config.yaml
vocab_size: 29458
rope_theta: 10000.0
init: "trunc"
max_grad_norm: 1.0
MLP neurons of a small language model. Each row is named by its layer, matrix (gate and up: input weights) and neuron, and shows model dimensions 96-191. Each number is 50 + 10 x the weight over its row's rms, rounded and kept within 0 to 99. A neuron's up and down rows have the sign that makes its largest values positive.
After each neuron's rows, "fires on" lists the tokens most often at its 100 highest values on Wikipedia text that the model never trained on. A number after a token or word is its count.

L2.gate166:36 64 40 45 44 33 49 25 51 64 51 60 50 52 55 39 64 45 60 65 61 52 46 58 59 44 46 51 45 51 41 30 34 51 57 44 44 48 65 59 58 53 56 55 41 66 38 52 55 40 56 53 61 39 64 51 62 37 43 61 43 53 39 38 54 67 40 55 38 43 55 81 47 52 51 45 41 46 52 51 47 53 48 54 68 62 54 43 61 43 54 41 57 32 59 33
L2.up166:45 71 47 64 48 54 55 30 48 58 32 46 40 54 27 51 76 70 54 54 43 37 34 48 70 54 56 56 49 41 42 48 34 48 64 58 62 41 30 53 67 46 60 60 32 40 49 64 42 56 43 50 54 42 52 26 43 54 54 48 62 54 61 39 46 50 70 56 48 55 59 48 53 66 49 57 46 35 64 55 44 53 43 60 55 56 48 55 46 38 51 58 43 41 43 50
fires on: "'" 25, "s" 15, "–" 11, "-" 11, " record" 4

L2.gate69:41 66 50 58 52 50 49 50 58 47 21 33 61 40 33 66 60 53 43 63 28 38 36 58 67 41 28 53 47 39 54 61 46 37 57 49 50 48 46 44 36 42 51 53 48 56 26 41 55 43 63 50 40 61 45 64 49 45 34 76 43 54 50 44 45 43 50 41 48 50 60 37 47 57 49 44 43 60 42 44 71 67 53 50 38 60 52 38 35 56 53 54 52 46 37 56
L2.up69:59 50 60 60 46 54 41 60 53 44 32 41 45 32 35 56 78 62 44 48 54 50 51 58 52 62 30 50 50 61 40 40 57 59 40 47 46 50 47 56 48 53 65 46 34 54 59 51 48 54 71 69 59 26 53 62 61 43 46 60 53 43 47 50 49 57 30 43 34 49 57 61 52 59 58 51 37 53 59 63 47 47 44 31 47 47 49 37 47 45 47 43 63 55 46 53
fires on: "'" 18, " High" 15, " new" 7, " New" 6, " Pro" 4, "O" 4

L4.gate415:49 57 30 42 39 63 45 61 67 38 68 49 37 46 58 63 24 41 37 44 36 53 40 57 63 44 32 47 40 54 50 48 45 59 53 53 49 49 47 58 42 53 63 42 30 33 54 48 40 46 41 69 67 45 53 47 45 43 43 59 47 57 57 55 37 34 53 50 56 64 49 39 56 45 59 41 49 49 41 63 36 59 44 65 33 32 47 46 31 60 44 70 58 34 68 46
L4.up415:58 31 40 34 46 38 61 52 55 54 44 52 60 42 43 30 36 47 40 53 47 35 49 62 39 40 62 56 43 76 64 68 35 48 63 52 43 37 36 59 49 36 43 69 53 56 58 27 58 25 48 64 62 42 39 49 31 47 63 43 58 55 60 44 70 38 53 65 52 46 50 43 60 71 55 41 50 54 51 42 48 46 44 30 55 54 70 55 36 48 50 71 49 55 44 69
fires on: " during" 16, " in" 15, " that" 14, " who" 12, " when" 5, " under" 4

L2.gate309:52 59 46 45 55 53 46 50 67 54 45 41 38 48 38 45 63 58 78 57 51 54 52 47 61 57 47 53 44 46 53 28 45 33 62 38 44 38 62 48 54 57 51 71 51 44 49 50 54 29 45 51 55 62 56 65 48 52 49 44 64 73 41 46 64 40 48 48 41 54 72 31 52 46 49 39 53 51 45 47 32 44 38 55 52 37 23 56 41 47 61 49 68 53 45 50
L2.up309:48 31 40 47 64 47 46 46 52 39 51 45 45 56 42 44 63 48 48 57 56 31 42 67 44 55 47 75 54 48 37 46 46 56 43 60 42 40 49 37 26 56 61 52 54 45 61 53 54 71 52 32 53 42 31 66 47 45 60 48 54 49 41 39 69 32 47 64 33 55 52 53 39 62 59 43 56 42 62 51 48 51 60 42 43 53 43 38 37 50 63 51 54 64 36 58
fires on: "-" 59, "'" 25

L4.gate324:47 52 66 53 57 44 42 32 52 61 49 43 39 49 39 44 38 35 43 44 68 50 51 33 58 52 47 45 31 55 41 30 52 60 44 55 55 61 58 33 50 67 28 41 53 34 34 31 46 62 42 45 49 43 78 51 33 30 43 58 42 52 34 64 41 39 38 40 42 41 45 28 69 47 56 50 49 41 46 52 69 48 50 49 52 48 62 67 46 64 47 38 50 40 50 47
L4.up324:66 53 60 42 60 46 53 44 36 65 57 52 46 35 38 48 33 55 48 60 52 47 32 37 45 49 43 55 46 55 70 49 53 51 52 51 60 46 40 46 62 36 51 50 44 40 41 44 52 62 46 57 42 78 52 61 49 61 57 43 50 46 49 48 38 38 50 31 40 64 53 61 41 51 44 59 65 50 62 35 68 60 39 42 60 33 65 58 35 51 46 42 39 57 38 45
fires on: " to" 33, " but" 14, " |" 8, "t" 6

L4.gate645:43 61 47 63 42 74 50 57 45 70 45 65 40 66 64 47 35 52 58 47 54 55 51 41 51 50 54 68 72 44 46 53 57 48 43 54 41 45 35 49 58 42 48 46 39 50 44 31 41 58 52 42 47 54 64 51 54 67 50 46 57 52 48 44 67 50 74 50 60 50 48 21 45 48 47 49 44 48 29 50 70 75 45 50 55 37 61 45 30 67 49 42 57 37 48 38
L4.up645:56 41 43 34 32 56 32 50 35 47 68 69 46 52 51 41 40 60 56 68 50 36 61 59 50 43 60 47 52 55 59 50 51 47 50 70 49 38 61 44 61 33 65 76 46 48 52 51 40 73 53 52 56 36 64 24 48 35 53 39 38 43 47 50 54 66 49 42 44 46 43 57 56 48 63 54 41 44 39 57 55 59 41 29 62 39 54 60 48 57 44 34 68 29 64 42
fires on: "." 48, ")" 13, " number" 4

L4.gate199:53 47 48 61 54 53 48 29 47 41 56 50 46 47 60 55 63 39 60 46 72 61 53 52 53 47 63 50 58 39 50 43 49 48 43 59 49 34 53 61 57 52 55 58 44 54 57 56 67 76 45 39 63 64 52 47 50 49 40 57 48 49 44 33 68 50 72 60 37 47 33 50 52 57 50 64 61 57 73 55 57 65 48 45 67 51 44 54 50 52 51 27 50 43 69 53
L4.up199:58 51 53 75 59 53 38 43 55 62 63 52 54 49 52 52 55 44 61 45 78 45 49 45 53 51 51 41 52 48 54 41 47 34 41 46 51 20 48 50 57 60 63 32 46 66 45 36 58 53 50 42 52 58 59 74 34 65 48 63 53 47 44 54 71 42 68 57 41 39 35 39 35 52 52 66 51 62 63 40 68 64 35 54 58 51 38 57 61 52 35 52 36 52 46 38
fires on: " |" 55, "\n" 18, " ;" 5

L4.gate114:49 52 35 52 40 66 50 63 54 45 50 52 63 62 37 53 54 64 37 56 42 53 44 42 47 39 48 47 39 60 52 44 51 48 60 52 43 51 42 53 57 48 53 57 61 46 41 46 48 47 59 48 59 56 52 61 58 44 69 64 60 44 58 49 59 44 68 43 46 50 65 29 63 63 41 59 50 43 46 46 47 58 50 49 60 57 48 41 47 62 38 37 51 45 47 52
L4.up114:53 46 46 37 58 52 42 59 35 45 48 62 49 43 49 59 55 56 49 65 44 55 57 34 36 40 63 36 51 45 65 48 61 50 51 39 38 48 45 60 44 47 56 74 65 72 37 40 56 64 53 61 44 52 53 54 51 47 46 48 51 43 47 47 42 41 36 45 41 40 45 47 57 48 58 63 57 52 57 35 55 56 51 45 54 51 55 53 68 43 45 41 55 53 35 71
fires on: "." 42, "'" 8, ".," 6

L2.gate421:49 48 42 68 48 37 46 26 35 51 49 40 63 48 39 46 48 41 79 54 43 49 67 57 50 41 31 40 55 46 53 57 38 52 59 63 38 52 58 63 48 53 41 41 69 52 74 42 53 25 41 59 43 51 42 52 45 61 55 46 57 68 64 59 41 29 30 36 45 51 50 54 45 66 33 58 28 54 40 48 61 49 32 24 40 57 62 66 31 71 51 62 53 37 48 59
L2.up421:49 58 40 59 68 51 49 66 38 53 48 36 50 48 45 66 50 61 67 49 63 27 42 31 49 60 45 37 70 67 47 49 35 51 64 64 53 77 65 72 40 52 45 51 63 31 62 55 65 38 52 61 41 51 44 47 59 52 62 56 45 45 49 56 46 38 37 56 72 35 57 50 45 42 38 48 57 65 44 80 22 56 46 47 58 47 53 42 40 54 37 65 76 39 43 55
fires on: " de" 16, " De" 14, " E" 9, " D" 7, " (°" 4

L2.gate568:37 65 40 66 48 47 40 49 71 53 65 53 77 46 54 60 50 53 52 47 46 56 50 50 42 30 53 32 62 39 66 47 58 57 66 47 52 37 40 43 67 58 37 58 61 43 42 38 51 55 45 60 49 41 47 56 41 40 45 71 55 45 49 33 36 36 49 53 65 60 51 43 48 54 47 47 40 51 49 61 63 47 48 51 57 52 47 42 48 56 47 61 39 38 45 54
L2.up568:46 43 55 43 43 60 44 54 68 33 42 58 70 62 52 51 46 56 47 47 39 37 40 61 59 49 48 52 50 58 41 57 42 51 68 51 65 36 51 29 74 47 47 40 53 60 43 52 37 59 26 45 71 56 59 50 72 54 52 46 64 26 59 42 55 49 62 34 56 44 58 51 53 59 49 76 35 65 58 72 50 58 77 51 58 27 46 66 59 61 32 57 55 36 62 64
fires on: "," 48, "'," 15, ",\"" 5, "}," 4, "⁄" 4

L2.gate669:55 57 41 51 55 49 54 41 44 50 45 41 44 54 65 54 57 38 43 62 49 60 58 60 51 31 55 54 56 57 43 46 39 38 44 40 50 72 48 58 36 38 52 66 41 64 53 52 61 55 50 41 33 51 50 53 52 40 56 69 40 44 49 29 59 40 63 60 41 47 42 26 48 51 48 53 46 58 33 70 48 57 51 55 53 66 42 53 49 57 55 46 28 32 58 19
L2.up669:50 55 49 78 55 51 63 33 63 61 33 46 62 36 40 57 47 55 54 41 76 38 69 67 60 61 29 45 67 36 38 65 45 34 42 34 48 54 49 58 64 57 61 42 48 53 34 56 73 56 52 42 32 45 64 40 65 52 52 49 64 44 26 49 59 63 51 38 40 40 49 44 49 48 52 47 44 36 51 51 49 61 51 69 50 64 41 51 49 62 66 32 34 42 44 35
fires on: "'" 29, " the" 14, "3" 13, "s" 8, " two" 5

L2.gate178:43 46 72 53 77 53 55 43 76 80 41 57 58 41 50 50 40 52 32 38 53 42 55 27 43 48 47 51 39 53 55 57 45 70 68 52 45 64 45 61 44 37 62 58 57 57 52 66 50 60 40 48 52 42 36 57 44 42 39 46 58 56 48 63 49 48 43 42 51 55 41 49 47 61 43 66 54 47 62 44 48 47 52 45 50 48 43 49 51 43 48 33 55 50 38 36
L2.up178:53 66 50 40 51 58 46 36 58 37 49 48 56 40 63 45 27 56 46 39 44 38 39 40 45 59 47 52 47 49 55 40 51 49 37 57 42 48 52 46 44 59 63 42 38 43 61 66 60 49 66 61 40 59 53 67 53 63 43 40 53 36 58 57 29 34 41 38 52 58 57 60 54 51 52 63 54 73 54 49 55 45 64 32 34 56 50 51 43 53 55 50 53 27 54 57
fires on: "9" 21, "h" 15, "a" 10, "ah" 4, "ha" 4

L2.gate153:40 70 58 47 71 49 62 36 37 50 52 53 54 49 55 48 33 62 48 60 39 42 44 73 43 57 21 50 60 40 52 53 45 58 46 50 53 53 56 53 62 46 39 54 65 45 45 55 43 57 56 47 57 58 45 44 63 44 46 62 45 40 30 61 26 37 69 40 40 51 54 61 57 61 41 55 37 44 64 53 78 53 48 40 48 66 52 54 47 34 57 48 52 47 45 47
L2.up153:44 53 52 52 46 47 53 61 57 56 62 61 44 66 48 52 45 55 56 43 42 60 65 58 46 57 32 48 53 48 57 50 38 62 46 55 51 46 34 44 56 47 52 37 71 44 48 60 40 54 62 38 61 49 48 46 55 52 53 54 42 35 65 38 47 48 56 62 30 32 45 56 55 55 51 72 26 67 67 31 41 52 56 46 47 67 47 60 57 54 44 52 52 53 53 58
fires on: "," 79, " As" 10

L4.gate293:40 63 41 56 55 54 38 48 30 52 52 46 50 59 32 47 51 30 43 50 43 46 29 36 57 52 64 54 62 55 42 48 68 46 42 56 47 48 36 40 44 29 63 46 59 37 65 42 51 52 57 66 37 58 60 67 62 46 31 50 55 46 32 56 33 43 54 43 37 73 59 38 43 40 73 56 54 65 43 43 62 45 36 49 59 43 52 45 59 54 48 52 48 49 59 42
L4.up293:45 62 40 48 44 61 44 46 40 35 65 64 44 62 54 38 44 52 69 43 56 50 52 43 56 62 47 57 55 34 53 51 57 52 39 66 41 49 67 43 52 32 42 58 49 40 40 57 55 49 50 54 45 60 32 53 53 47 67 49 24 50 37 55 44 46 41 51 57 47 31 54 55 43 36 39 36 53 42 56 55 47 37 52 54 64 52 47 56 50 49 48 51 49 58 61
fires on: "." 39, "ou" 8, " w" 5

L2.gate182:47 64 49 42 33 25 56 39 59 44 36 49 57 41 61 41 47 59 65 63 76 50 50 45 54 32 71 37 50 39 42 33 46 32 58 54 65 54 35 57 50 45 62 57 59 69 66 52 36 41 34 61 43 40 55 63 65 54 48 38 44 63 37 51 42 38 48 56 40 44 45 47 60 42 47 60 44 59 60 58 58 27 50 68 50 39 49 64 46 49 39 46 55 49 52 64
L2.up182:47 35 58 31 53 31 48 37 44 40 55 56 36 58 64 54 62 38 52 34 63 40 56 55 50 54 71 48 43 48 52 59 59 66 57 59 54 52 47 60 43 56 50 55 36 68 39 61 55 48 51 55 64 48 50 37 37 49 46 40 67 50 42 47 49 41 48 47 24 58 60 59 46 47 44 49 38 48 59 48 47 44 50 55 34 57 54 44 60 42 50 41 39 44 56 51
fires on: "-" 84, "." 4

L2.gate432:45 29 49 46 69 76 37 45 54 75 48 49 59 60 41 49 57 42 43 57 26 37 52 35 45 53 51 54 48 45 62 65 51 49 48 58 39 46 32 66 67 71 67 45 54 63 51 43 46 51 49 40 65 56 54 51 53 53 54 43 49 37 44 55 53 59 60 40 49 47 49 54 49 66 45 73 43 38 55 67 47 59 51 44 46 64 53 44 41 65 58 33 42 51 63 32
L2.up432:43 34 50 47 62 49 51 41 48 35 62 28 58 57 43 57 44 43 72 48 45 44 40 46 62 56 43 38 52 46 59 50 52 61 29 42 45 58 47 44 51 61 46 77 46 43 47 40 46 47 31 47 37 22 59 44 37 44 62 45 42 40 37 65 46 55 61 38 70 32 53 42 48 46 51 37 46 56 47 45 52 46 51 53 31 68 43 61 47 73 49 54 56 35 41 64
fires on: "|" 50, "4" 18, " at" 5, "H" 4

L4.gate362:42 55 61 30 59 60 65 53 50 30 39 40 33 43 43 37 61 38 50 65 31 40 33 56 44 45 39 56 35 47 69 41 45 46 42 54 43 62 48 69 32 41 53 46 46 43 62 54 48 60 41 44 43 43 54 37 59 49 46 52 43 43 67 45 51 52 64 76 46 49 36 46 44 49 56 64 39 63 38 55 55 39 45 44 75 47 50 45 59 52 53 47 61 41 44 33
L4.up362:53 42 32 50 26 52 71 46 46 52 48 49 49 55 49 49 39 44 57 73 47 52 52 55 42 52 45 50 46 65 59 66 66 69 47 62 53 50 44 39 40 78 45 35 50 64 55 62 53 30 55 60 49 33 56 21 62 41 66 53 43 38 51 47 50 49 61 38 46 46 58 46 45 41 43 59 48 54 56 55 47 47 52 56 61 45 44 53 56 44 51 42 53 36 61 53
fires on: " /" 30, " (" 14, " |" 14, " " 9, " (−" 6, "9" 4

L2.gate505:42 35 45 76 66 53 48 64 54 56 42 67 40 25 45 56 52 64 35 65 48 48 39 64 68 53 34 53 40 59 48 51 46 58 54 51 32 41 43 47 40 56 52 66 55 52 46 40 53 43 61 33 53 59 40 62 66 44 48 57 65 57 44 47 59 50 46 56 59 44 37 28 54 63 59 54 29 53 49 54 66 52 43 51 43 39 34 41 44 57 68 56 45 59 47 31
L2.up505:46 63 46 43 59 46 63 54 50 41 45 52 45 65 48 41 36 48 42 43 53 60 47 37 38 66 43 46 39 55 53 56 47 45 48 54 32 57 47 36 47 55 53 46 45 49 53 56 54 49 49 32 49 59 44 46 66 37 60 42 47 52 27 56 64 29 53 52 53 45 54 71 52 38 62 59 39 42 61 61 43 33 61 46 71 45 63 50 56 34 50 29 72 48 61 54
fires on: "-" 50, " Af" 5, "d" 5

L4.gate420:41 57 47 55 39 54 55 54 59 47 59 52 40 41 60 50 49 36 47 44 58 45 56 42 47 55 52 54 39 60 35 41 56 44 55 63 44 51 48 42 33 57 49 51 48 64 58 49 57 51 55 47 45 65 51 63 54 51 53 51 56 49 48 44 55 55 54 65 38 46 52 41 41 40 29 50 36 67 53 51 46 55 53 44 48 55 41 51 29 70 57 45 39 64 51 31
L4.up420:62 54 46 47 40 44 58 44 60 43 34 56 44 57 57 43 60 52 56 38 57 30 44 55 55 38 61 44 63 39 44 51 60 35 58 34 40 39 51 48 66 31 62 43 44 54 31 48 55 55 58 56 37 62 45 50 57 51 39 55 57 40 54 29 47 64 47 50 13 47 51 58 29 35 35 40 33 54 40 40 38 69 49 72 41 63 59 48 56 36 40 63 43 63 37 27
fires on: " |" 53, "2" 11, " However" 7, "\n" 4

L4.gate13:59 46 38 49 54 52 54 34 52 46 43 61 58 57 65 50 44 67 62 40 49 54 60 36 46 51 47 41 30 57 58 57 58 52 51 47 57 49 61 36 58 62 49 47 58 47 38 43 66 40 52 53 63 25 61 71 52 49 47 33 38 51 41 41 59 50 67 46 44 53 30 35 50 60 55 52 64 60 62 35 46 66 58 58 45 55 33 63 34 60 57 58 45 43 66 48
L4.up13:51 50 52 44 57 55 48 41 45 42 35 56 60 41 61 36 40 60 51 45 27 47 44 35 45 42 51 58 49 63 32 53 74 50 70 46 63 44 59 50 44 45 41 39 48 38 38 43 51 41 50 45 66 33 42 49 48 51 55 55 45 54 35 46 56 51 74 38 37 69 44 47 27 55 53 37 55 55 43 34 53 63 69 42 42 30 51 44 51 61 47 58 50 48 36 61
fires on: " |" 63, ")," 4

L2.gate336:16 74 44 52 32 41 54 56 64 51 57 66 57 55 54 51 47 41 45 52 39 51 49 52 64 46 54 48 64 57 38 45 33 34 43 59 58 37 46 46 50 47 52 82 57 36 47 21 74 51 45 58 48 48 43 63 55 49 67 78 44 54 56 75 54 64 51 46 45 52 52 36 62 60 48 50 50 46 28 50 50 45 46 51 49 61 64 60 41 52 49 45 42 45 17 56
L2.up336:45 72 56 30 32 29 39 43 56 40 59 71 56 49 34 49 39 50 50 52 52 54 59 54 38 45 42 59 55 50 44 73 53 46 64 48 57 57 49 50 48 45 56 68 60 45 48 33 55 55 69 44 59 52 28 42 43 43 62 63 38 51 56 53 44 45 50 48 37 52 47 44 52 59 55 50 67 42 58 36 55 43 55 31 46 51 49 81 46 51 54 64 47 48 54 72
fires on: "." 36, " who" 9, " which" 8, " \"" 5, ")." 5

L4.gate364:56 48 52 46 49 48 52 43 46 53 65 46 57 48 64 48 55 47 48 64 48 52 66 48 52 23 51 51 44 35 50 37 81 31 54 39 54 54 50 53 55 57 50 57 46 65 39 35 70 58 49 50 55 64 51 57 66 55 54 58 82 35 24 45 58 57 67 26 55 46 42 51 50 56 30 55 36 64 51 46 40 67 49 40 69 42 50 36 40 54 51 62 38 54 41 47
L4.up364:60 29 50 62 45 41 41 57 37 47 40 61 48 48 52 37 43 58 71 56 68 39 56 45 51 58 51 31 41 65 49 31 54 62 44 41 64 46 53 23 40 52 54 56 59 72 67 47 68 58 59 36 64 59 45 36 31 65 67 57 52 29 45 52 49 41 57 43 37 44 47 42 38 56 60 59 44 51 65 55 72 61 56 63 42 70 47 44 57 55 48 61 39 59 41 41
fires on: "." 54, "|" 12, ".\"" 6, "-" 5, ")." 4

L4.gate678:49 51 47 55 58 66 66 65 46 46 32 42 39 48 38 52 27 47 46 50 56 74 36 61 59 51 38 58 39 49 58 41 50 40 43 35 58 47 44 63 53 55 64 49 37 52 47 54 60 48 36 52 57 34 57 66 59 38 67 42 58 30 51 44 51 44 59 27 56 51 63 54 31 61 49 59 38 43 34 56 49 48 35 41 42 53 61 61 46 39 72 65 55 39 50 60
L4.up678:41 63 54 37 56 44 51 45 40 44 55 30 42 37 51 37 60 57 35 51 45 52 49 44 37 51 59 50 53 53 49 45 50 54 45 52 42 42 33 60 50 40 41 36 54 34 42 66 57 55 35 57 48 55 53 38 57 45 44 56 39 44 42 58 25 48 45 57 58 54 56 44 37 50 40 66 55 48 60 54 58 65 60 51 43 70 61 56 55 49 63 43 46 50 35 28
fires on: " |" 27, " Goals" 17, "1" 10, "2" 6, " Win" 6

L4.gate110:40 41 33 41 56 46 35 58 54 65 42 51 48 48 42 56 58 43 52 43 59 54 52 56 50 50 34 52 49 51 49 57 46 48 50 64 34 57 57 37 46 27 62 54 29 49 28 62 54 64 42 31 50 44 63 41 54 47 56 53 62 51 62 22 47 57 45 42 56 47 41 48 51 55 65 51 52 71 27 62 35 45 34 71 62 51 68 32 51 62 44 48 46 41 54 42
L4.up110:62 46 56 47 45 43 49 55 41 68 36 20 31 48 57 51 53 53 46 33 40 66 60 43 53 66 43 47 62 76 58 54 51 51 44 52 58 33 48 68 44 62 54 54 54 50 54 57 43 50 45 52 53 49 49 42 35 53 57 39 50 35 28 36 55 51 53 44 56 42 66 50 63 62 51 47 46 41 56 49 32 57 56 41 55 41 46 45 51 40 50 59 47 56 60 44
fires on: "–" 34, "-" 22, "th" 7, " mi" 7, "." 6, " Year" 4

L2.gate613:40 58 30 54 48 43 65 52 52 53 62 35 63 70 48 48 38 42 41 43 50 56 48 23 53 41 54 56 55 45 53 34 38 46 75 35 44 47 45 32 43 69 44 67 39 30 48 45 51 35 47 41 32 52 42 59 48 41 35 66 52 48 34 31 55 41 54 31 54 50 61 42 49 65 57 53 42 40 43 57 44 41 31 54 47 37 43 39 65 50 57 45 56 44 45 45
L2.up613:50 44 51 54 67 63 58 42 55 59 53 51 53 50 63 55 57 36 70 50 46 47 59 47 62 49 52 71 63 61 47 50 45 53 59 58 38 41 45 50 30 65 64 74 41 48 60 33 69 57 65 52 48 53 42 31 66 44 52 58 43 51 39 52 46 58 55 48 52 57 64 44 44 51 48 66 57 47 58 43 42 28 50 71 41 48 48 36 53 46 43 58 63 47 41 49
fires on: " A" 21, " /" 17, "A" 11, " H" 10, " O" 8, " Ar" 4

L4.gate282:47 53 32 62 45 78 51 53 49 27 58 37 47 44 50 44 30 58 60 62 36 56 55 71 68 44 40 49 58 37 50 67 39 48 54 47 61 53 33 56 51 58 52 41 43 50 37 33 48 58 43 54 51 37 57 49 58 45 44 45 50 53 65 61 56 48 40 68 31 47 57 31 56 52 40 61 44 44 34 57 38 50 44 53 67 28 41 42 43 64 42 49 47 43 49 54
L4.up282:54 44 85 46 49 50 46 52 59 61 60 49 58 67 60 44 53 66 65 61 40 79 57 54 52 60 59 47 54 32 63 65 51 51 36 57 41 62 41 41 53 49 45 66 60 31 44 61 50 47 35 53 52 65 61 48 65 48 47 46 37 41 59 57 66 52 46 35 58 44 53 47 37 59 36 55 54 39 53 40 56 60 33 64 57 54 56 59 28 56 29 41 56 44 64 49
fires on: " |" 42, " " 31, " '" 6, " Trail" 5, "  " 4

L4.gate223:49 74 46 46 32 60 50 48 39 49 49 55 59 49 68 62 48 62 47 53 55 63 48 38 45 57 55 61 61 65 52 58 60 54 44 69 55 71 42 46 81 50 50 35 53 53 40 47 64 57 52 49 48 45 44 59 39 60 39 47 58 68 39 41 70 61 52 49 53 69 47 45 48 53 43 60 60 33 44 67 62 59 48 57 52 48 56 66 29 44 52 43 42 73 63 54
L4.up223:64 59 58 33 60 51 29 39 51 46 51 60 42 37 48 68 49 63 35 53 62 50 63 58 49 57 55 61 44 57 41 42 63 60 42 51 53 72 33 63 47 47 51 63 59 64 58 61 44 63 47 28 42 38 37 37 42 42 32 57 49 50 54 64 27 44 51 58 61 53 53 59 39 79 36 59 53 64 47 56 51 43 53 40 60 41 38 45 64 38 53 46 45 60 63 63
fires on: "-" 37, " \"" 16, "." 6, " (" 6

L2.gate181:33 47 37 57 49 33 57 54 73 76 50 40 50 53 61 68 42 29 68 63 45 39 48 25 49 51 43 36 46 54 62 42 61 51 56 58 60 61 41 44 60 57 40 68 43 36 44 22 51 45 46 46 48 58 58 41 51 48 66 64 42 72 35 49 48 60 61 31 62 59 57 31 54 51 48 49 31 46 44 48 45 45 43 62 77 50 74 39 35 43 54 60 34 46 54 34
L2.up181:40 43 33 44 34 34 58 58 59 62 46 54 56 62 49 66 49 60 54 42 55 44 50 47 39 61 26 27 44 56 62 51 51 43 44 54 53 48 49 44 61 63 42 76 47 35 56 45 45 36 60 57 53 38 57 39 48 38 62 61 35 68 48 54 42 55 53 38 49 61 50 54 51 45 52 52 46 63 34 47 67 40 44 59 63 70 59 44 63 38 45 61 34 51 47 35
fires on: "3" 25, " Z" 14, " G" 8, " H" 8, "4" 7, " R" 6

L4.gate549:44 62 53 45 65 46 62 58 50 42 42 49 47 40 45 57 44 38 48 53 47 64 59 40 46 32 37 59 49 55 47 49 40 47 61 67 49 52 35 51 55 59 51 50 60 43 53 47 50 62 43 56 61 39 52 39 59 44 55 32 46 34 38 41 25 44 71 38 67 50 38 48 51 43 42 36 62 46 44 67 45 56 30 38 62 57 37 56 52 34 53 62 49 37 35 44
L4.up549:37 51 47 60 40 49 49 54 52 42 38 36 39 50 52 52 54 48 67 67 28 54 45 56 53 60 41 58 48 68 46 28 55 60 39 35 56 51 40 68 53 70 54 46 51 56 49 61 64 43 56 54 43 50 59 37 64 44 45 39 46 41 53 55 42 58 63 41 66 48 58 56 48 59 50 59 26 55 42 74 44 49 37 51 45 61 56 56 41 60 47 43 43 41 57 51
fires on: " |" 32, "\"" 15, "3" 8, "4" 7, "2" 6

L2.gate496:42 56 48 64 44 46 43 38 52 57 68 44 54 57 36 65 56 33 65 57 43 42 62 60 58 59 70 53 44 54 42 54 49 34 61 72 27 51 30 60 44 48 49 61 44 57 60 54 55 26 42 60 64 51 38 51 48 48 37 42 62 76 50 55 41 51 58 61 59 58 42 52 40 44 35 30 42 53 54 70 55 31 46 56 43 60 59 60 43 36 49 47 65 51 45 33
L2.up496:55 56 37 61 57 62 55 62 45 69 56 39 56 64 60 68 39 48 54 60 38 47 40 58 61 54 69 53 63 47 66 40 58 45 37 67 42 56 48 54 44 50 42 66 42 60 66 64 52 40 57 54 47 35 38 61 49 42 48 46 63 66 54 41 39 43 58 59 47 55 52 50 61 39 32 29 59 60 57 65 34 46 47 38 40 57 25 67 38 39 41 51 79 42 44 36
fires on: "-" 31, " Al" 19, " al" 17, "–" 4

L4.gate458:32 42 35 70 39 62 54 52 57 54 47 48 76 58 58 56 61 34 41 63 50 37 53 63 54 60 50 30 51 46 51 53 52 49 60 64 52 42 50 57 37 69 37 36 18 43 41 39 62 54 33 25 49 29 59 46 41 64 54 51 52 56 39 58 46 64 42 49 47 65 68 54 48 56 55 38 40 57 60 57 54 41 45 53 59 54 41 40 54 68 47 49 38 63 62 62
L4.up458:50 45 54 33 46 49 64 61 47 54 55 42 44 56 38 53 28 63 61 38 60 51 34 40 51 47 49 58 42 42 38 52 53 62 79 53 46 48 49 61 43 51 47 52 56 54 56 63 48 42 52 66 52 47 56 27 65 56 57 64 41 62 33 76 45 51 63 31 50 44 54 53 56 54 48 37 47 58 40 28 47 45 61 53 47 55 45 55 48 48 42 37 53 55 48 39
fires on: " " 27, "m" 12, " IS" 7, " Jr" 6, " L" 5

L2.gate519:36 60 48 49 56 34 59 45 48 46 61 38 69 42 43 47 50 44 82 57 41 27 47 40 70 53 34 46 36 44 61 45 40 62 69 54 54 56 55 59 45 56 49 41 43 42 65 45 57 63 42 63 29 54 56 57 55 43 56 45 43 68 45 43 50 52 56 47 38 48 67 37 39 55 34 46 58 56 63 43 39 51 31 49 50 54 66 47 32 51 68 45 45 40 44 61
L2.up519:52 48 62 43 52 44 62 46 62 38 43 55 40 62 62 17 70 61 67 57 49 44 44 33 45 56 68 41 51 55 60 46 43 62 52 54 53 39 44 53 58 70 65 63 56 41 60 53 64 53 65 59 40 38 61 42 52 51 58 47 46 59 40 46 54 53 56 65 32 64 44 38 70 39 40 45 50 58 56 35 52 45 66 50 62 29 46 59 31 60 57 51 54 66 41 48
fires on: " L" 29, " H" 24, " J" 13, "H" 6, "L" 5, " Z" 4